Part of a small language model's weights.
Size: width 384, MLP 1536 quick GELU, vocabulary 4096.
Architecture: LayerNorm before each block, biases, tied embeddings.
Training: a variant of Muon for these matrices, 458M tokens, 6414 steps.
MLP neurons of a small language model. Each row is named by its layer, matrix (up: input weights; down: output weights) and neuron, and shows model dimensions 192-319. Each number is 500 + 40 x the weight over its row's rms, rounded and kept within 0 to 999. Numbers have three digits each.
After each neuron's rows, "fires after" lists the tokens most often just before its 100 highest values on Wikipedia text that the model never trained on.

L4.up625:490517489577444511423456489442524461509543514555502474528534529510526393560525487505482509522437524550480448489451462501493535491553521467458505463528553510565465452523507487483425455535564515520515502518544440505571507526454496561541517527480496500545444509512480476510506511516435506502535495574542513378517527530501479445522480507466492506469515466513525446452521499454476508549429
L4.down625:448509548514470394444527553471486531492560535501480554543480542494498468477511485484516530463486474500504545507534494495502490477457417453520479541516471513561530542484535516522529473491504474530466429529568458450504540484516493536466524502483498533530518509494510506550501524454451505534483491506569530506469451512512514471484486465445525474503446574472536471452470465644489568507503
fires after: ".", "-", " Mc", " al", "in"

L4.up863:500527519513481508447472546446470547527531493487459460465467459475483459479593529552481545487482456536525400511485436428475514527458496469461549445443564438482482554507534534516449551493567519529567505536484485550541493559475474503522491452410506599489465520513478487483415529521479482526539541468465528525524510429534475502506462429432477540496554450547452519431502467481537453502424
L4.down863:454458496521420505570527459503469540526415520475469488526433472496526480550602536463496486522517493467509532463535498500465532465447476480500490594573491545420526469536438452510474504554482480518463527446548489425554551496462437503530542468555468534582436558445447510507528476534479513551506527523494552469472458537481474478546541485502528436517603552558526541528445469464462486479490
fires after: ".", "%", "8", " b", " years", " a"

L7.up923:567539568545460542438422568482522488438499562506518500513499480485457474553549502573509507509535485419444508504499507534490516453419529464450469542522577569454494458526478483542527489535565485525519425519488491527494491512530555548498472498539509462488428493519510470533501587525479543419517464453510504460531504487579485567546446511529513488484535544539507474514490493543497480365455
L7.down923:430454549451504460528525427564560513550504463480416510491481501483529486459535490497547561531475538470547404505484532479494542546444531491509516491504616521523514580477567446485447565403473564473463507534475488570487500505488474507479592491472455462484468476557560540543518455489581448517504522508498485456517517563462488549458535463495439540451555489469547504517479544512468486501529
fires after: "-", "|", " the", ".", "="

L10.up211:466467486544579532510459494549515413572473552497453505531537484523499489498536456488506472518528517521503507430424477546494484487482501509451560543449475526517491443543523471468475487518461494538482436571480489493545451465472527568456493444474499450552482552468473566569457491480469509463478485467568507469547477533448488568479491533576579481527467510483513601448540493555535472506499
L10.down211:491534499561530438521523472485552496500454452478600571523446469456495562478508529463478474537517469491552448483496502497517485546524528446491481499447498521521530475507504510499413519508466587551481486473507510473520390556503506546519484549457448515521553544519522538596460482550548472520524540540463509503489558482466494493523471526455515466528513484470548517505597470480548525520531
fires after: " |", "|"

L5.up301:570442519525520501523450513467545517476462558463510488533480536505493499573496463570519520548503390506539488449444467466519461463538450538540484509481493509474497568536528563551498516486492426505512610504518482506492459501489440545475504535510575549573546527428477540505478436463523461486497536499490439517535480474472491524454555508570549501438460484492534487498479525519541430500473
L5.down301:514542571462445489484420563516500538501465555493442500441461525460461517514561521481481453498526523483533526521547516473556495535476538523552435509590550508561490463500549529548441481457453523498587524498485502491533571525491490538432523519589481463536445444509502508473436479548535482517413510492480531454524412479494510503491515493548499449517463474537472518546548496574558446530502
fires after: "–", " n", " An", " N", "an", "en"

L4.up1448:571455468474516466523503502468517491482524545488456526481500471488472540561561443491512516461506508496500565530555497550552556486566479504519455594492493552439438518467491526512412506481436458517508471521567443414482507491529428433458484434486552600491444472481508473453528554474505514534491522465467526473475502532476449559490427513537415483538596500459513537492447467538459521527514
L4.down1448:556546469480530491575465558503472472502548498424472520453467426548443543482512540502501448483434589504468506459578472455484527532482488461488455531550509513519465418474501493573520498516529519513525491478543503475522485485504462439504488495468563498433523455435490526456424451556472584549461544541525446450464483562491436473514448510502512501509527549545476532524491544506501517539519
fires after: "\n", " –", ".", "S"

L4.up187:475496467445475493399526564544501566512467544459522487455474480492541537482542509469460515476531526521465519500482489512514486497521487516461520455491537406455498511526460474510473485573543517475523543505530481412479465455533477542491527493505550536508484480528476540471469484413510516469551487479531489535516527479526521459480435513496461493491575503498482497479469474497545545521428
L4.down187:559509544417492499458517506515517496524502507517462489477509472481483509510553480497529513489437511510518542547467418494501561437503505586448474517495595480482417485533477516440471503508433478479455441498514425587567418449445514457520546460542494461515462500459439492468490417545562477482535537600526498437513457514499450495531523476521512507500541513511492526521420600547525497431515
fires after: "."

L5.up930:549421474499484517583485438455438493453605487515438506496564520563455445517424475507520537537532533549479569531481458525560489531420467489485489620589517519488491537546532473486498521458485555506510468551504468541566531462479507460460477505418485555467487484484478566546480461482450472466410536464461524459517575475524445518541468523536492471547499511531491633538508483477514542515539
L5.down930:452501449510445465584435526386501443469504508374511454517474542506501525535502487535495561499463531461508490422467501597463447516507483504623472516548524582501581466561514486476523550506544552471481572539500517507466465517472445568527485563443470548513454499538529572459477486511498507443452506509537488521472513509505440498559471508497570477524505524553470530523561536488521558478526
fires after: "\n"

L5.up844:426569585522494517427503557446468505558504475580501510527516473587445532578470515454459516454483529463482525527504564548473454554462438538473521485506429503445517465536489475494498479448500515551504495477533508509560512542444484489447488515514532499509510507435496495585423511547505443541524519548456498518511507490591469475542539506521517508489518471486440520523550552540496437459449
L5.down844:483472480479517482460468479512507501471509422507540549532544526528533466482546427483509571437548477508483505511509545507485542439524500525511460478511466518559452453509479508530464570474530473431463496565487546527567478533451547530526480528463487515497534532558503498537416511531578529454514480455488483477501493461516595592476435452490598418407507550530498485446461491465521478543485
fires after: ",", " (", " one", " as", " f"

L4.up1371:538453474485534519539562479509502434547501517483484549522456512518450465469493536513461522509552478560513552521487528495518480509510562627512526504487423499483528461448508502532471540564501510490479458507510475558590454500413485495513438450462420511485447493494513460540558536481504533497525460486500491520556529540450484498462522496486558519479457509573503483510493470457473566515463
L4.down1371:442555481461496461555471519464507496503522498541531533517555488456464453485482465489465482519423507495528514518441452492491468493505523480466510514520463498554534543479487542464511470465480595487503558464446537487534398560535538535486441462560481407447537468485478600487446498484428525478531531451443494529544522478583510488479518582460465559569525520499488538462473488529532506462450
fires after: " G", " R", " r", " Br", " St", " g"

L4.up841:477542495497506523485430456535544493481532463570523528491585525447499469562518522519509467475504492548478485511458487526513621455511514530551579506538450543587521493525541486462419432515521521484489467536468513513509544461583584519468484533490513491499539507539487478442539508518469467532435547501442531502489478569454454483488394510454488511472498524520540477496525547477510532459446
L4.down841:476469475536433495466439447476484466501574596583497457517539521513475407485487527499445478526486519390551460531462506449512524488595478585539475478471498514466563464427503545508502548478536485533492425526494580502489502499507462535548486455458533556518435512462511481525503491490479533488494404515479515420492526529539560483502423472508507467488465516454551504445548508533463531493481
fires after: ".", "\n", "-", "/", " Camp"

L4.up1008:571547494486425560488393508491532468477527494596516538510525575508531475501547494531480485467485562442496386508536504560423492474470467488553534404499562466478490517539528596471488475468502514530541598510538572493536534448501510519496438516446416467507502493473494517467543504504537425496532530469467542433476574455538513452460480498487457489420504472527548526527501528429539545506449
L4.down1008:455536563518424502407488574543585458514541466507551498512470529484462504463517520589450479510451513478528505529544433448439496469553487571532460483549439518459466526512475456503490538484517517520528477513593560432521534504496496546522488507533458488502514554496448525487509529452593524452537494558598514527498509441541433448542505554588525463486524480467520558446434509504498539496453
fires after: "\n", "."

L7.up551:522453548462516477555528537530529536549474536514513468446512473533460516486477476467472541487544451503531567485449459551480502458514394537523505496448505510513476564487484481480502527524479555455447531459471523460494453495503490461593496497512511494491574598453538465506525490552525537465567526532441477498580539497523424488474547553534503526496460439455461545503515499458539550461530
L7.down551:528479526443506546513500517547509479571474474475477520532505492567557463460499522488485493502446587576520448552433491438525457519488463541494513465449473419552526499543528442477452518536551502567529472475466540521439495417490494457485413553430479507508490480467540453440494462500440495502507506478449536474529527465501457512508456510426520483524465460508629454444488543531459467541538
fires after: ".", " with", " +", ":", " −", " $"

L4.up793:526535515479528472469467458481491454528488491438513492437526410524495519505521523505505525626491582506525531547539422497500491492520536486540517448471553562512520500445473478509475445505493443505517487465531459481468499444417474568430525425425575436495476503498546458458488506469526495468534472449465626510517451443456442514557524560501510488484509395484483496478551494525480493472524
L4.down793:457422491483444446498446453477463462489542510430554476493537480527541468521509567446398475507490492541470575574452509536417446559502553554484454524529530519507578421508430479480520501535455475507513431535490465514471486511486473566473592543464504427470515407488472490570483511487504534439531459562546452512462507535530469494530450533572459496421427514502509406538504572505519414475540
fires after: " R", " r", " Bl"

L4.up206:582455541432537534505543575444495429482531521520454532478466475549507406513486429506499581450561442538497529521456569477583596503448525490519431517507512548480504455473515481429486457489520471442527464513496499535487473473481503514569455469473486491429502484544520504537505548527524461552482389509471428482511532503504535536477527487499482556494496506513540488475474540514453495484534
L4.down206:538549507539451489543526489518476472528554496474545499498524499477558524490523499431532495494515464523525506467482543467462512520470468535515545476458502504469575463493546486490547570512437535557416535534573458521493454540550450584479515486492537543440514526499421483511480481536445547420532526492504438515448577493509521531444506534449592498533507488441542426517568544502477492485563
fires after: " such", "\n", "1", " result", " not"

L7.up411:493581499457486505495463580582465505474499522506546533484518494458523505526509495536513534463479472498513484461485410514477429490514462490452473495524509500500499513569426549551484481500530611414453487516477441503462437449577545511460493452472444587534625544474501503491405536506497426422473517494482503460538509533438519519509509458483448522469451539576427569528542545534538533482450
L7.down411:531517487451490592466462531531534506532502505530472511491483526491507393465574486528506592458518511554491541494533509540472516446450487508564473467442543463561473493515490437444513538538435558509521496514534559510531523495498453495516478491484484455538471540461556447468498506526486494534483574499535477505522542516569543557462506481527440430546423544494518532527518475572545444465472
fires after: ".", "ec"

L7.up1418:487527526484514498558452543495448501591455559527467570430479482473567423481465543548542536463466542554423569495516514559481502512501585499487459544441519494498488513448597555507446488493502530497578472477493493461495473492418484474437529500462499432514495552470487482497529444492478477531494505481601550576542459482526535480503518517520479540514496476538506502501533507460460447538562
L7.down1418:543522450501487524527444507447501562528499532574529525476499426596484484420532557418476560503507474479484468514505501519530484480504476499523529563483485457527469526504558474418500547558435578484488524508436605531484421557475536483469514527499537428567502518521586462525493462457461502464504540543519529469466451558489530475529503515482537489541520570465543492455476500440496492433461
fires after: " R", " r", " d", "==", " D", "D"

L5.up1014:460498531455524428486443479425486484477567523496511473513468467513495496473539469490496472488495479485505512565477473422500551468489559530501516484547472486532529528473507530509499501454512520533554457470473392478581471495532533490453487548512478483488521523532498526576476528484451507500475501464517485532558476507467598543453494547436430468491459521521531490477529449517496487453511
L5.down1014:492524572528434463532440546479547469458535503512535433536509525487503460515491473491442533526577486542503461485475529473446544532461525440537459479494502537427486544488459433538467509438500568522474554490465510453482487529515482618521539503482413519510494505447489530583464562516519461506498520548519504454451446543436539475476484475472522533513482425537515561423486481470552461494494
fires after: " |", "|"

L5.up1173:469453492452489435495527608541541478422448476541450458578525573535434511517455486464517479497489466531516492568493548530508490504491506591471499451509515510572470522565491460531550522589528506481481534513487555486608556499492445548466488482457488519507476509573469512561448499520467508499497554567569542519556493503451478470569508496442491491490515475499546509502490501483476575566451
L5.down1173:449456567453505528461505471533498430498461540544468514473531451502497500505516521465540519474534495526477447462470458486535469452487580548586518495535503531516534509463445445487565484460515572541421489521461436540481502510437460493534452433453496588511478569545522475498416491519489442496515524505475521524488498503433465481481508456527555533492493564564554496591519506482477461481492
fires after: " \"", ".", "\n", " (", " of", ","

L7.up940:419479477521520550565536499482494479433484471516515560535535521523493526450465512576596546453497429432495568541467516520438546485517492476503579495530518496465556506525534506412376494473467492627496584460468498536484502481500502460553536528423541540456505490488413439479455504516462446548479568473446592422470441461472516555502497462482560552450494444563497487507540474449527490453541
L7.down940:439506533513533515525562455456439443504541457439474512549445494510497449468518519482530502524521452510542510522499420533488475513433500438496586498409438493498455557523402544458554518480506499401485441454455546487506504548477595505556531518531494487523510505506538443511525484435493487544453471511472436527513525533506429458455564516498558510532517501602507509436491552510492517520538
fires after: " U", "S", " B", " v", " United", " D"

L4.up409:559500506571463549533552465522514484470530434562490502503530545534440444436527460489531446532490402498533483432434538557549491474568496515464483483497534520522514556517513433446446529515519463544480464533455467536509478465474606527474435518434540482481571497469410557466489473468484491562423507507591448528506540550497478504519530585537495597509500556518441549516481480558452443486463
L4.down409:519505434469533476461472511481432492428472463565548485543531534477495465500472483488571491487469509454525486507422489489499458426512484535544457529511465506531533497527467499528441449504476511527491511531481472477525498502408508482464519592502457520449475495490585569517482458507438514599518503539471521448512463526532434460508488411622490468505423476498542553498488528530499526498499
fires after: "\n", "|", "ter"